Part of a small language model's weights.
Training: a variant of Muon for these matrices, 5394 steps.
MLP neurons of a small language model. Each row is named by its layer, matrix (up: input weights) and neuron, and shows model dimensions 0-255. Each number is 128 + 24 x the weight over its row's rms, rounded and kept within 0 to 255. Numbers have three digits each.
Before each neuron's rows, "fires on" lists the tokens most often at its 100 highest values on Wikipedia text that the model never trained on; "fires after" lists the tokens most often just before its 100 highest values on Wikipedia text that the model never trained on.

fires on: "le", "ain", "se", "ograp", "ut"
fires after: "ib", " p", "op", "p", " sub"
L2.up225:137075169126162078150114156109100085167136105170119105162136137106141108146105102111154144116132104119128068131132155145105119084140151083136067106124121175115068160113119165122136100167142115118111131109120109125110056144143098132142142143161119122142128119097128148099140129094132124104145116132127175152112120143148155125105141134104127147106121125176114147168134138108096159144135104057143096159123102110135134113109142128114130097078120155140100159148099136147101123162089139139119107153151143123141141131111106137153127151130112083158099138127130127120122130097119141142127123106142119161101170126118155112136107125179131085150160109094122135150126136100123126144092080146153113165125150174134137130133146145095126115162108182160130140137173129146158148126088171

fires on: "ach", "y", "v", "x", "m", "ess"
fires after: " E", " e", "ver", "f", "u"
L2.up1092:125167102108157154125128128189119176144155139135124106164149131127148142111145121103122113125128096152137125114109123117102138118155082134133126133103139104175157130111136110099145128157117115129161125114151094092130129154130171155126155126185161084104103117175095093075129109079130156061107141155091145143100138121121135099129144152132125098118099089138112131101133129120142122116119132129139093125157091114125151124112121121147107123100104150162113140129148141129088121134124156110138166082123161095105142141153097109117126138163122108131094167117126141167095096104117143166129112128156131105160116138103147153056131153108113118133122116169135096103130144145124140145154117132176139142146189107141145152080088094119162093147185114140123157073164140148150129160137099

fires on: "ould", "ren", " more", " not", "le", "ult"
fires after: " c", "ild", " st", "oup"
L2.up1319:133113131151166088159145099159173105149153118139145099129135124180121110107127123132093137122121112132162092106115156181132124139105146125122156133172113122128193162112122119141107100078120100179113142069138154129097121092091098132130108114125186108089111157111135162151136100166111124124128085140104109141154109125122127086174121125146139107108167121142102111140142205138112142146094149105138099118132119166133138145099143149099131137155165119118144120152107107170119136129130126146138115125106106088165138131095122146142138132105154115185116137085094117130106163139136099113145103101132158154120079084156094088163135125119147124124155157123140138133131139136145140137093077107113127105139102159167137162135120128157113102137094108156101118162109123125083167112127117

fires on: "r", "-", "m", "th"
fires after: " al", " Al", "al", "ag", "t", "h"
L6.up407:114129095106113108130111128123145170145113114085130142181119170157154099086096147120114095119155102127163086093142150132090121126119144080099155156097146138125129127142145118124081109111126155143123091094165134116119112126163134120123135126162116139142150130167116149186133109119110135117103134140144156121081134149136101061125082143106184145107090100128140124147107171118099135075127129117121135162117102105105123159156098137154135121113110162123085137119122156143151117104158098129129107158137126148143149131112150166123168156115108148115127103120106143145108137118162132128160159139133185156115122118157103169132110118150109177118146112129106180132141115102134115082116117128133161100143159125114137068097163101144127140161138147122109082176113082167107103130133167

fires on: "u", "as", "t", "ar", "al", " cont"
fires after: " E", " he", "he", " e"
L6.up271:138107145119167154100135111149135092140147185130136113088087097139100070135097109144078096096152124155122136131118152094132113068129110136128158134161136133118124135125145148111135122120108144119128119123110121112144104126136100066129154102177109117142140134157124128130173151104130104133108143123169097150124125137102091119151168166111114163148127122134150168095122139105095099091113085156159123109153094145164099165122090123134158106131133168102155108135136113158113117118174109193142149112120132114130127110141161158105128158125133097146128178077120089157139117106117152091070112141159133102140157074149131127106156147144127135133109145148137117108105129091150110141134137145139131129103138118170079077136149176125155116136113159158110124137146156147113132143173145

fires on: "av", "ell", "and", "old", "ary", "ro"
fires after: " D", " t", " h", " s"
L2.up476:106136105150107123133120139094147119127139134104168157137123178142076101104131137104130090091109098129158115119133130131126151171124169156094113138137163177123117130056088102096118108117101139141115115099158155178135130132106130138121167172151111143116162135156125120126131136161134103133151148112087108132119137162142102136131145139120159130132145156161119125110167126162135135159124151149161114156134107146109131166122153157162120127094095171111120154139105146166125065137182087102135129148150139106130148182136140145101107131128108139112139160153128106147087097105150093108132084129146092118138102133119116084152125135102162114156096095083127131072147099151126146113121123130115137156128155080118112118143110126128124172088120120148165088129116136116062137113170154

fires on: "al", "our", "ri", " of", "or"
fires after: " f", "ver", " F", "ber"
L2.up702:118114159171121109099133108142109154134123165141129114129110139133184157130132130073165093100163129131129102112141133107109135118110121144120087099110137147155115110148118128089134131146120132141079120104131149121115161123142117167121182110120151111142090084118106148105106136113124126103132146116152155144145112151095138137151113167096092100143134165155102116113128105150088090135120124099110115120154134139119120121111157128143124099085125163102145115122146169109122114101104084107124119090171106070124122153132124102177107134180116101102109141109131172128147166117094209132122117128142150151123101085100173129131111165120118109150130138118156119127157173106112133114138189135170143071140147110114102140144081166136106162136096154120163149132171094149141137167123144

fires on: "3", "6", "7", "4", "5"
fires after: " ", " (", " Q"
L2.up995:153147160154147148072165122135152149119144111120125156176088159137130106102121128135146134143117116149130113108137136132124141147153144135123105073099149078150087110150112150128174093108168105132189127126095104130139150154144150160102106135128158121116132111141163148148080103130144148110083083090125148172153142110109125084107110091142158137151118127143146103157135112092144121141179127087106130119098079170147097151112131138147104122106139127097115134116132151128079139143146157151085083112115106160160147087122119160092161108136122148112108070143109158157128121114146136162134141094135173136124124093134123143148134131134132126091150135107158116096169129130090119127095132117128107157119102135127124111127116118137139151147130160111113094112065118148134206149130127

fires on: "t", " He", "e", "h", " gr", "w"
fires after: ".", "our", "H", " S", ","
L6.up1196:108136166163133145105131103096145143152124175088143129159118148155136098130141130146122152117142142162127120102103123196108144133139146107100096128115113129151097117121139109160162137123158146120087134119074126076113138158129091062153157102102149130140118169137109142141094132116082121093122136114113098129152131133163144149106180114113074155101152107146124130167174136130134124122131122127100099109090110156154157125168128122128172154145116093169134167101132117114126129083152117114148160120182129125148097130090158131168140140115159120118106143108110099104137107131152119098090084105104121127157084172150143126110130164122136141162139135177096124120101086118149135105092153178118154102126117114095146098102117173143112151103099136132135116103155106145129123099145119

fires on: "l", "pp", "s", "n", "ll"
fires after: "A", " A", "E", "G", "C", " E"
L2.up264:092187131155113133098137115133088150154127149106125150140127113104108127119115121088098140099150126170149141103137113124056126103119114134102103097137106139141128131105110152125142131107146123126165136104125143158142104125113169069138125158151180144142088125105117134111109147140180130105113168205132101133095126132117136128132113183148123162129130158104123163094134135143126103099105110130154086111104112088129155113134142131131134122177101098147150108099131123160160139130160140095109162113151135123096149138143077114144116097151089134133129157140167174105125139088116126088131102115113120098147124133163121185128093131113170132145156090085129114145143119149146127173159082133117129115139097161164123127153144165146113155132154113100123128095106080127115083125164125

fires on: "ate", "ased", "port", "ound", "ated", "ail"
fires after: " st", " b", " re", " w", " s", "b"
L2.up382:109155123135124131117145135128168076133092132166126129130126161179143148150151106126154127141124144123099157113135133155151127091128100097101116135161148144093136131110116136086152119144139127124076131106135117122097163148157095166144121160122129149113123140116143088126115152101099094156102100123114130128136141165123161132134107111106123113148108116142148131125120119108156123087104147106106088103164089125148112089131160175129110158147047111104127151117129152144092121142123129096121158106141132069105105113102107144149110134094113109154154121197111141161166118105121132130090155153122093191088104111131169149143134153160120151140112138179139098140144127172093195095157112108105130102116122123107124110098119132136156138106107153180170117148128128134103152118123179

fires on: "S", ".", "A", "E", "N"
fires after: " O", " E", " R", " I", " A", " U"
L6.up262:162116124124124101123142098156132110156178105187140164143123188136100111125150130174061137111164088101157168123125140126157121181100139147139117128117122119102129119128103070101108133102137156107164136141115087109149132078124102140093133181085105147124123143108138070152155144142116107123105145103148091132106162109082169100142104092136093156170138131160167108111114132121129116135149088103141130125117129136125114158113119122104148145109104122081136153151156075089146145117172132153127138105145109107182161123141146142129128116128121109111126112167122084147112118151144108079150125132121110118172121143150136110069160110173146148118161150116132116148114130110134097142103138155122155142139130107138124106125117166131143120127140158147133139115105173110139090139127101

fires on: "port", "ill", "ased", "ant", "ict", "act"
fires after: " re", " w", " W", " b", "r", " V"
L2.up290:133165119123097141099148140151153155160139187155125126157106163129145185110111119100148123133166152114109130112115150144099149089154091087117102122157170070152177107117133133111157146115115125153120102114083100117156135126106119138138130133100099120101115126097081100168116132145141121115074115103099113118128137129119090106165114174127101167121120102096119155159124141131124135118097138119156119109124140128117113100095152076126097110136156105158118111126128125135105128130161166112145137113131137084130129122101121111107084140108099131159121108155144101117122183149110110156141129099153131154142141119156133148117149164182108141141160103157143145158174096161119147124145076129112092127130160146128192077122148137162103167105101119154163109130123109106141096160161109

fires on: "rom", "ound", "es", "ec", "end", " up"
fires after: " R", " p", " r", "R", "ep", "p"
L2.up1187:124111132122091128181144138177120124142146090123123118126139112176123106100157081119160157131112129122092134172118153108129084148109135105173147141078096147174115145144128103177103138125119154122098149130162124130158129149109137157150077129128150148106121128138120107136140124140141161156121123121139142113123138148142144149096124156124143161117134123141128143146121129104107093147150147149154098123161144088114134065109139145113154125090134092095129093121117142117105110114144157137153112123094130151110168103072087087149130177144117130141082176094141127116163152137144064059118146101101156120136122132122045136124168149124125180151148169123112109140134121118162156132117116096133091134130096125139131108101152129120123135148127160156123133146105078165138115145106143

fires on: "1", "ab", ".", "m", "v"
fires after: " ", "–", "h", "l"
L6.up203:170109146146102082146140108139177116185163138135122136113091172126151106120159138118121159118159066125105104104109147140145121132119170091124146123122136159081082113124136113125129139125109121144110120088140154120161119143111092123095095124136128168136148130150103145084157107142142160096103165141133099154120115124141062147147107101177152145122147084130178112144132112134148169138111158104160130133141108115135138165177131104112131098120141133097124125113114136120146125161139141146128153165132116095124151102113143127137128125147120128095105113136146132166100147126148104121099144094144131142126068118109115126119110091180123139131155146137064121156154128099098119134117088130164153162153119180140064121081148096163163110111161081123110116141129160154136148136133109

fires on: "ir", "r", "an", "re", "m", "ur"
fires after: " b", " th", " al", "h", " ab"
L6.up548:120135100118148100102156129143134112137133143168162057164118130113116159119158104128109104120132129150119117164101109118118150147091153157106138103109111133096138146138095125124121164144095144091140104137122109141143156116125174151121158103122098155112139153149087085129133079112141113119087123117122119080103150130116129100140118106090107113141180094134104086096122175162089117137153162170109155158105142082131088152116112101110139096090109146130143141124168130149110123140140118151113133112123161151170102143125135149123121146095077119135143101152132147145099122087162162105148126130083130117155121103144115113158095138148131140119112090145159162097162147107127139103155143134188174182119135163107100115097150157148120180177094129151145125128118108114126147163110129

fires on: "op", "ish", "le", "y", "ro"
fires after: "p", "vel", "t", " p", " P", "op"
L2.up560:141145165154125105128135164089101122148130127097177095137158130081143104165141118127133099117115117109139141165112105142085123146114126115145088095136167156144086105097137134137101123161105121118145136150178136113157119134165099157128118115141115179133174143076154099116160128130114150137130139125133135108134091126122124116122127115157111135108134114162164154164162095114173127186093117127182114117138095084112133106188188136101112066124135130126106132116146125131128144140159185113098111100141140167138084112142113084141142121117137115145106135119088090145152045141114114131141131073137148104102108125125164118103111132136125115127150102137117113146121126141085160155151117119093143152119120162100134132130171087144128123121106126108138119117142114158162163154124123

fires on: "ign", "an", "ant", " of", "ain", ":"
fires after: " S", " s", "8", " University"
L2.up1171:122118182091089106117126138127161117091105138132126108148117151092124157099129141101129124104097116146153153149133152143150131108116156134115111078140130152159132143146144115104158096180129159125139096139161089112096122146144064139116106081095104153139123153154108130105096133090149131131144115108096128122147119131153133123085139135124122151112172128123092089124095103132167145176129128129079108111121145174116132066136097126105159117142147120140168150103105099144139070124144163084168160138123126114123127150146141114131079129142103095173121136130142076124138175112100113131137124098133130155125125121110109121149163143170146121126194098122124156182177093145129133165105123139124159124153143111144127172125118154157155145080093115160147113115138119147143104114123145

fires on: "ec", "ate", "est", "ail", "at", "es"
fires after: " R", " r", " St", "R"
L2.up598:130110129135116163141135135152175093136107132135110137165127138106146131110123145117142151146149099127082126137123102110120109133109142154135140114153146092162139134148122154095159077096112155100177146176107112139144175136164142123140116152140140128107098163125126087119100131084115086127122181114149160147094148078129153123124127123103105147152110130114167128144153144089148123129178106139124094122106130086128147092151095114124147136121108136090162091131109124092139108168093170126136095106145123165178141136131146118170120094146137154109085096167156101091157107113116083089110130113136137153095121084107109088177152108117125149148131157107106104125147159103159155145081100103148104170123130120110162131143155130101092120147162112139146105136114127148165105157100135

fires on: "ist", "y", "erm", "os", ":", "cl"
fires after: " L", " l"
L2.up1114:073154098141140146117106116121099079099115111129097106132112153073132122144126144131147105109151112184097167151127118090162124098152112147136166116131082093136126171164112134110130151163133136135089125104116144146086119137144116128128145115111236087117111087143092164068149166108140156094127143138117152087124083141152093118146114146119128122145137135126106153138118148126157114143147150108134162100139159128146148103107125143131171131117130104140163131104138117193086152140098152112108136111104134119089095119127147130144149107127130093119113153150171135130109088134149123134138118146111151135129126118093124165120126120210107110145116102139143125104112137128152125156177148124151110110121136150122115149151095142122126121147122110097125186155163100128127093126126120

fires on: "le", "ou", "ame", " cont", "ad"
fires after: " c", " K", " C", " P", " pre", " D"
L2.up874:159146108122142145145140117066148121096110142101100074142146126170138096127175079109107123106168126132113134092120179142115091157110124123128141112145150133117118141164124130122115127138163152118100144124168151149089148128149149101178097138161103116115084110134124146095136133112104114148116168153133142184089097097154156097098136143151156122102112175163112136150120118129118158154112139107138127120140160076161130111124120106102111127119109149091120124159159105134163120174159132129135125140117144171162124145083148155170131136080144125103107130147115077117139146140154127107109121127166136127137124112150114103100107154133096102141148121127149112168120092119183121063110086097107124111117115098162105158161100125130139128131093170133127102127109113145163143183127122

fires on: "ap", "a", "y", "enn", "ad", "ia"
fires after: " K", " c", "a", " C", "K", "h"
L6.up1334:165111083102112125114142111097142142126131087106080133128121121176152151097087152098088145102161171120084152100146134150143095112137138151141188081151151111171083134077102113149120138099120197112155152116121122114130078112129078106126134151131171102156101129131097119120142131161150142140131165101145126123126109119120134097078138092164130095128144124140117121108143167162108140168128137113121120123116152065110153159115142115151074158128115101131146158152134134112165150171129171155137162150144156127151134152104179116111187118123086105153103147113112109166133120133139138110085129094129129092110111143121105154121095146128119172131117146148107111140132110117105123098157124143126152148150120104149119119121101121103113149160115148157111153142147142141103108120122118

fires on: "it", "un", "ur", "h", "ch"
fires after: "os", " m", " p", " P"
L6.up713:139106109114106105094107100116150132086157143080094119128127118158140146110116112099153094076139165133145125095153113054101106155097132125141143127106159152099125106110120110112086149138183091041103133109167143123118123163118121183161122094097115183146144138103140111150108150109120083137122095131192141114133139170107183172141145113099130151113150144160118156113163136148167158150124108120102118142137143125116081123154107126113126126165098115095145102104136110122111162144104147126132117121140128135140134132106137096105137116126139122106175134162136120078128106175160093129153144178142147097126130150110163142137127175112148141119107147106154130140133148103159097139100124157160144109131128125097150135119159123101098118163129137137123145131150143118122160142115128

fires on: "7", "9", "8", "17", "28", "19"
fires after: " ", " ("
L2.up192:112124141113134158118115167109144141129156112102133171188126158099143066137145176134131140140148135122133124149103120132118096150138143107093117122099096100106105109111130125140155091144114105102111098092140139140140149098139163158114114160121115100133148103136126147131094128140094096128145145134117111095109163131125113123102107130153120122103119130111073165150114122141140198118162147114107146131137110171125090129119149195116092130116089161100173156123120151085133128146134134115125091164110115156152128075128102139153128110130113132176158129146067152151147159135056124160151122142126166151103112098137147124163152115124134094096123112109176141123136121119119122172119158116112115169109117149114132122115124145118160139195118121156116122091116129143067182123114122

fires on: "ated", "ased", "ld", "ished", "ed", "il"
fires after: " he", " b", "l", "b", " loc", "ubl"
L2.up1311:131174084167150114125140126138083097144109093115109109126121143158111139113163096133151147136101112139087117172134096144113084129152142101129139153139113145094153123134135148063121103098131143151109108109154112112103140139147127179096122159126108164115139135125168118119133139078125178104142082142149127136174210105124122134104110153103141122150104155099103150077163145134111085144082121138144147135171117134156143131142138117099117151162135110147145149120151156142171151118123125151118160125114113083122086064128163142091097119108145105150116134154113105142110128106157133121130146133114116156148102102110134149173121145170145084150117108091147158125106123148100160102108124102119110125118118162153109130143133168165101114073111180139116122154135119122143134122135152

fires on: "ar", "arly", "ious", "her", " other"
fires after: " e", " v", " P", "ot", " p", "ar"
L2.up1127:107099154151123095104128102161118142121110105125133140194111138111146138160127128093126134137125067126170097137059143166146121145143115094149076084131109106087170097092148155090135103131132108130108136128162117103123135098084112127120140117130158112130167114123113126168136120129129115155084106148117111144139139116075091101149096153153144125162119133103136146134144133124115171148137147128092164137159114110157145112118154153132093126139137115128068129109114132118122181098149127127124117118106112154119193139162112166109132140097089126164115165181158151147096099083102146141144144117124149160147152146137139130102108170148150103137135147097149129133146102110116120128130109129126152120144121105069139122134128174142131122126151156143171112091077121091178137144122129

fires on: "arly", "um", "ear", "on", "le"
fires after: " n", " e", " N", " m", "uc"
L2.up569:142134073100104152154123129110136133137101125123136148146114143132103126120100109124160085104167138120151161063153125114154118139101149156147148142138114131154178089118123141145121158175133078128082167148113134136125134116096103105147120106124137138165171171143156163118174123180119126116116156186118118127131143092124076144151081120139116123120131159126131135130073104089106090119075142111092149111146174117114112114134135168098150114127114131116083154114138142183124145126113096123112120095116152155118145112113106147089129123161144127151137100145146135130082122120147152115129072128157127117166148153164155175112126148139125115130119110098135114140099084162174131145166124132077118096120122166128135121111127110174156129079140143143097116122109133146123112089126129

fires on: "ist", "er", "ar", "est", "os", "el"
fires after: " w", " L", " W", " l", " C"
L2.up572:100140098098102122098100165133120122104122117120133093101096121124131136124144147144126142093178124184119108126128108142095096109151103150104159133132173090137171106166099115109093144162129134061120066151152148097119162131157127119141159084113187102155113126165151132081146162122122108120097153114133107135110140170124117114119122151121120130146109163098129129099145174136137110121124181099124117136154152131162118157131147124119121151135151134154128094084094110154125142122135137150175175108109111117112116143106115156146119126137160123111104124118103073139146118122160079126111166129158164121072135121084127106139140124109129122139108173155100145161115163108113160105195111142118145127150104099137160140103122166127159125132137149146100127128093117148165090149123110

fires on: "our", "ight", "ail", "ain", "av", " k"
fires after: " f", " F", " cont"
L2.up735:109105180138108110146154117130127105137125120111127128164164161109129131108152130108102113096079167091146114105153142103091114104092102147106131123171193134098159128166145106073186103156154146146114112142143083085145070138161067140109136124129128103137093125075085149122131121107103168139115165142126096129105092134149116073122128205149120117079155136147099126126128120146107135124118100119127092140148143177111116123174124133105120122117114142118146146149163133109123106140105112135105135102137124130134145119170121126143114139161137098122118122130109114109144122153101162120159145130141156138089120118137120126112113121117144128119157128150166111077174085154105116169113117127156116094167154155118137146168106153129151150140142176155166120121137095132111140132120142

fires on: "al", "enn", "im", "ich", "ry", "end"
fires after: " R", " W", " J", " H", " K", "oy"
L2.up206:124099147159129137091171153161110144170147137108128120119122148069130108139144135111121112148125096078159090115086087130093157163109154147092130117103097126132081092150152113106090159122137121146142181146146100127109158157126151157117131125098149141102149102150105155132149158122122116087137122128139074128142133098137046127127123159117124145157111104166148134124141152169152071146111103125103120103124099136130111175101118166182119122117102093157167100114096142082126132115120114128131139154132155112165145099109127091109100163108138132121106123118110191155137157100164128125123102151134140138140158136100166135104159122170104169114137130125111117132144164113150087121152125074133154113148131131113113093138151140143118155124133153152156136101094139132145158124145116

fires on: "ist", "ade", "oc", "ife", "ost", "ine"
fires after: " l", " L", " m", "L", "\n\n"
L2.up1372:112116105146088151166125124120096104127101092096104116116145148123162132130104122133099145102136142137154132127154102110133150105130127163128195082089150145083151118184128156112119130154141142118127158126101118076127136109111118140173093160148124117118097168117152154150185131160116140104121145067104111119145130108117124139099106171124140144102133113107146172082134100165139151125142158134097141142108152139153128101130103096140131112145131133140092093111145141160187170151071114115146121130164149065155146139168109117130098088120138126084131145120157140137144135152120166066124121143103120152104140114141117154114092114127070135165151140129110147141092150160126092109147136088165145108153138150129107153135104140132160164147133105094115141111126096122150122117122109

fires on: "h", "ob", "in", "er", "ur", "on"
fires after: " P", " p", " B", " O", "p"
L2.up706:122144169109129085145134091113114108136161134130162145139164079102161145134144071141097139082142150101105119103133121159075094146127126142143124124072129156087115129089125133141137149140111101094131139096148169134113154145062148142132122116139129117106100139118147140116173143105160094175099085173144119134096113117130116142119108106122129145151117109159132136155126122173143109161119060130114124120149141139119132133107109143142158087132153111140120110116169105116124159125170132149121086136116150133154115147082114156129094108160126157155150124124165129115119084092158142100105140102131153082118082119139133107100145141141169130162167146088165126126182142089108127096156131129122184100130164165132111132114131152109125133144120118110140160123121108101163121159126166

fires on: "2", "ur", " t", "t", "02", "or"
fires after: " ", " s", " in", "2", "1"
L6.up1050:115133080099089085099142128107185125102116160125101120116118154154120154084136145131089147175152178174144153140117172175110095118133170108128131098153107155128154166152125138116127140119162116126128110142123101131135158175145118108086120182155127080124087120111100096088115100094117117140106104101161115149120100156144103117144116108109112085118123167156143128121105112142150117125119102126118067149141125111115108124156122103116178120137098097114102130157137108061152134143087137126157157143099127169141142103138147137101109105173155139078096143108134148141184105125104135127141130139128126110141147134109164158157109134149109152102176125140149093126111110139099174149132106117121125133137133122092087131145128126117129144131132111171139149159154143157112108119152157

fires on: "orth", "resent", "ear", "on", "reat"
fires after: " n", " N", "p", " Rep", " p", "ro"
L2.up827:142111093098104107111162162114107124161082138152120155127137127132117135071123116117172147132127131135152113107177184171131109137128181104142130112108103152130128167128100148142155115121147112131162139156075119107121167157074131079133112098116141163095156092136162130174113140141117116137150106165125134109141119131104119140135150158135128123158145174086099136121100077122152101071132085150131165115099100140140127105162113121138091085129117126133093165154091101143166138098186123122113144134106097111113148125117096148103130116165125133096126146086127135101147144105117170157140119116122122116141167179133142137167131115104130101128141148143084133133164113119154162156121141110156156113116147126145110159116104120135117103117152135154126094176091095144106089135120136

fires on: "l", "r", " l", " st", "es"
fires after: "f", " the", " cont", " F", "anc", " f"
L6.up1518:133127120126154097183102167133105110173112130134109144144143070098136137134106145182113119148105143150137141114124161146120152124122115149147124098151113069134150089101065111129146129098126138100097136124129125112180125175155121137154137135115146107117092084132148153158128143132161130132101105160124134120103155104125078142080178096089120130147129137163084134117101124142139142125124113106147125153156114147153149121106099097132149114152096134152143123134096143197140116166144175100146097126149182079078138150121149069128132121161132148100118124118124152130120143141162124143098121123126106153093120101142179138096146152166169116122116112100112103136132102135099143124135121144079104111115148109155116103140110081119087113120108143167156109144125149141097144095133146

fires on: "-", "s", "ac", "es", "ers"
fires after: "\n", "ot", "at", "it"
L2.up1384:115130110089135096143117136148168137122100175099180106135101139130132077155126081129101149132110100107110084155126154151173146108131116075117122104125149124150091122103103123085109089154169127119091111122122138109103144131135130142142136133116149162091151159135173106141132099173124117084141108130113121114124132110099116118139150132077109132158109143152116141119155132129084148173145129138164157132151109128153156153109081084101146145137139142116158136148116111138145132091125094098144130145125130137142139172139144145139137168160114106162138125125132117146181131100145144138175089098162137116146137154115113115132128089121130066103098105152095150123091127097165123109089152089173107122148142151114121147137131115097105131141156180097152086134125138162087154167091110

fires on: " ", " to", "ord", " March", "v"
fires after: "In", " In", " January", "ing", " ", " acc"
L2.up1370:151132143160095154135138104134137157144177133092126127176129133134137109153140127127146137147117155141141097122085110177104102105116105100175119176124124065096118145089115157095149101132128134133125140096079134139149137137119152158127087130128139115128153144141095137109105155126132148145141107113104115126117132143152119168127145114132098164087112111150115135165165133155104168137123139110159100097137119107156166134116130144121112149129120110114155126182130113108156116114205156173127093115077135123123130101094128123130138182120113163092137127146133139144137106096121088150118097078154146090130145082121107130116150138116140159148127101125144105136155118117156104134112143114156106151171196069111140125125159114116120142089082132124165124102118085089080125090115134

fires on: " |", ".", "p", "an", "ro", "d"
fires after: ".", "or", "u", "1", "el", "o"
L6.up1212:130094167098140124136119172158136113116104117147162129138139133134123155114120123113140119111164125116158147095084152089142161083092139160119182175119107114108117104159145095104143138141127156109103104086116110115087120106108114126153115099171092120126163139107154135104149165070140112124144121079139144101093107139103128106136137091132077122107169114133090129118139161146123140156148108116094100188133134137140162112128127160117097130139131167136135150108145121147159131131131131155122158085087120118138126101149121152148147180153138085100103120094153100162147131113141114174126142147146149195148123093158160099108112132127146092160142093097137131156134144092131141150100141161092156129183135143152121135136119140162136123117115082082121082157143116124123147136137130

fires on: "on", "t", "ant", "outh", "id", "h"
fires after: "S", " S", " s"
L2.up1096:173141127093111131123096137124127114123118173115124201115119162123098159108146113092151131107142099157176132136145109160171140168131158135115115103117122141166172147125119109108122158100126149124115132130094131110131109121112127104104108086111141110111180096157124129127151127074120141114165165105098131121152135109150091126091150151148091142103165132124121144155117114118165165153154120143120060106135154171123179104077130127143147137127102149128122123125125122127130116128129144170126104133158126121128142148085163126136127114190160103093119122085160123103158141120150076138072125102120135102126090139098153103138147138135123134122121131141113105142149152131159159110114134064123124105194149157163136136128174165111110134101105101111138113139130113101078096124139114

fires on: "9", "02", "96", "93", "7", "90"
fires after: "1", "2"
L2.up532:144151123128111150122183106121111094117072126091117146156119127144107111120126125138115120134124185156156119163097147170128069140112148078060153132132140134111160150126118128149152131134171117096113150122167128087088122119136166119136093149156125097138141162139122086099115138134122117136148127105167129126119141118154111109095089141145159130158108176137123116181109124106124146099129126108136156138146120129114109115178104160105152109155154109107130146125122151108143114139125152140147143132148177132164061129110141146112126110065160129114177148147133108138102096114103106145132132161120133157135103121109179122128142133121169109117121161114167088118147101147127102071107128116126131102119129137111102139124104106084133100191093075153129121109104153103160109161114128

fires on: "4", "ir", "aj", "6", "5"
fires after: " ", " m", " M", " A", " H", ","
L2.up1123:116135139158133146095125143099158133114137089106101110149124143140146081113154119174159129094152152144185143143114155124147100134145170118142122138151162110101107124171132131160095081151173089100163113152124094132100108145134110090095136122150108120130135156146156107092137122135120146133165149114168114140142156107107072121083132166118193130171135151131077118142156127103150095123157110151144109147117119128089096117151129142113169156115105158166118126111134111115086123164150180140096149140135132130168136115130149169082117137114117085112153082146099149120134107131130112142158169123142115112143101091124179143132140157133127121110126137111138136100136155118117150116111125111100084089120121098121091148122122166119137123125072087171097115096126143100132134105128169